python train.py --intermediate_size=1152 --vocab_size=8192 --bias="none" --parallel_block=true --init_std_qkv=0.0488 --final_lr_fraction=0.1
MLP neurons of a small language model. Each row is named by its layer, matrix (up: input weights) and neuron, and shows model dimensions 112-207. Each number is 50 + 15 x the weight over its row's rms, rounded and kept within 0 to 99.
After each neuron's rows, "fires in" lists the words (lower case) most often at its 100 highest values on Wikipedia text that the model never trained on. A number after a token or word is its count.

L2.up675:64 49 73 44 34 34 28 54 49 81 39 52 38 42 70 60 15 49 52 35 55 25 56 32 52 36 57 26 60 49 23 52 38 46 21 25 46 38 28 66 58 81 46 54 49 73 59 47 40 50 49 74 36 45 66 76 49 64 49 65 58 55 85 70 56 47 55 38 78 51 61 55 76 22 21 47 54 44 53 44 54 49 42 61 62 22 40 43 55 35 45 52 48 59 47 45
fires in: "will" 19, "born" 17, "married" 13, "first" 7, "current" 5, "gk" 5

L2.up507:55 65 47 42 22 37 21 43 35 55 30 59 76 51 34 60 57 62 41 26 76 41 58 42 46 50 36 33 56 59 43 74 34 56 53 48 69 51 44 68 59 59 66 54 53 40 49 53 34 68 66 11 62 44 22 50 44 27 58 45 66 45 59 58 58 71 49 41 33 49 57 70 67 43 26 22 46 43 69 78 53 44 50 71 41 61 57 46 39 83 49 56 53 73 56 14
fires in: "single" 26, "left" 10, "date" 8, "per" 7

L2.up894:63 73 53 55 48 67 45 57 12 53 34 40 54 54 34 76 53 71 53 53 69 62 36 33 69 19 38 50 85 53 45 43 67 75 33 64 59 52 45 63 73 48 66 46 75 60 76 64 55 71 59 48 41 62 69 28 58 33 57 53 48 63 43 58 84 55 64 52 62 26 16 37 24 69 40 46 57 47 41 92 34 41 61 40 29 40 43 23 71 44 75 60 49 34 39 72
fires in: "died" 14, "followed" 13, "remained" 10, "ii" 7, "lived" 7, "moved" 6

L4.up682:48 58 52 49 45 29 82 37 51 31 66 78 58 48 58 42 54 45 33 45 46 43 51 51 57 39 68 55 81 60 53 69 41 72 39 50 67 40 60 45 68 70 45 49 38 50 51 64 40 42 76 22 55 54 43 39 65 28 37 20 52 27 48 52 55 54 58 30 43 49 50 33 22 73 54 39 35 41 47 58 36 62 47 38 33 67 19 55 28 46 75 30 34 61 58 57
fires in: "school" 29, "schools" 6, "support" 5, "intersection" 4, "station" 4, "temporary" 4

L2.up241:73 64 40 40 65 40 25 66 52 37 54 74 41 38 62 30 40 64 33 57 61 70 49 56 59 41 26 23 32 52 64 55 60 65 65 42 21 50 35 59 56 63 28 67 37 38 69 40 40 45 49 50 48 30 48 30 60 65 43 68 58 59 65 83 42 38 57 00 60 55 58 59 46 36 35 58 70 54 51 58 44 30 16 49 56 92 46 73 58 43 37 41 47 38 22 58
fires in: "number" 20, "group" 18, "region" 8, "place" 6

L2.up692:64 53 49 63 56 30 71 56 75 44 40 72 96 56 23 66 55 82 58 36 71 62 40 55 56 51 52 82 40 62 52 45 50 63 26 38 32 60 58 33 58 50 49 41 61 25 50 47 71 64 49 39 31 52 33 42 76 34 49 35 61 49 40 58 54 63 65 33 34 44 72 72 56 44 54 37 69 46 43 48 57 60 23 63 19 46 45 15 23 42 72 44 57 19 50 46
fires in: "2020" 27, "2019" 8, "2015" 7, "2016" 6, "due" 4

L2.up244:61 52 46 77 36 39 56 55 43 47 54 47 67 41 59 53 50 37 58 42 69 27 69 54 58 42 37 57 33 40 66 53 50 55 56 62 33 39 82 39 55 68 42 43 51 72 58 50 20 37 63 88 48 41 17 51 63 59 70 52 66 68 24 37 39 58 54 40 75 42 74 74 88 51 19 45 58 46 55 55 18 59 40 58 34 28 78 33 25 53 53 52 96 63 60 42
fires in: "2013" 14, "2007" 12, "2012" 10, "2011" 8, "2017" 8

L2.up128:36 47 37 41 42 88 35 42 37 42 57 56 53 31 35 41 68 61 62 41 47 57 35 59 46 43 23 29 50 60 51 63 36 58 42 29 57 37 56 61 56 63 64 55 43 39 48 34 55 45 49 26 44 28 25 45 30 54 23 40 43 54 52 54 50 85 74 39 38 31 63 61 31 51 38 83 35 60 37 52 45 52 54 77 31 65 29 50 52 55 45 74 57 45 65 61
fires in: "as" 31, "district" 6, "temple" 5, "sheffield" 5, "osborne" 4, "port" 4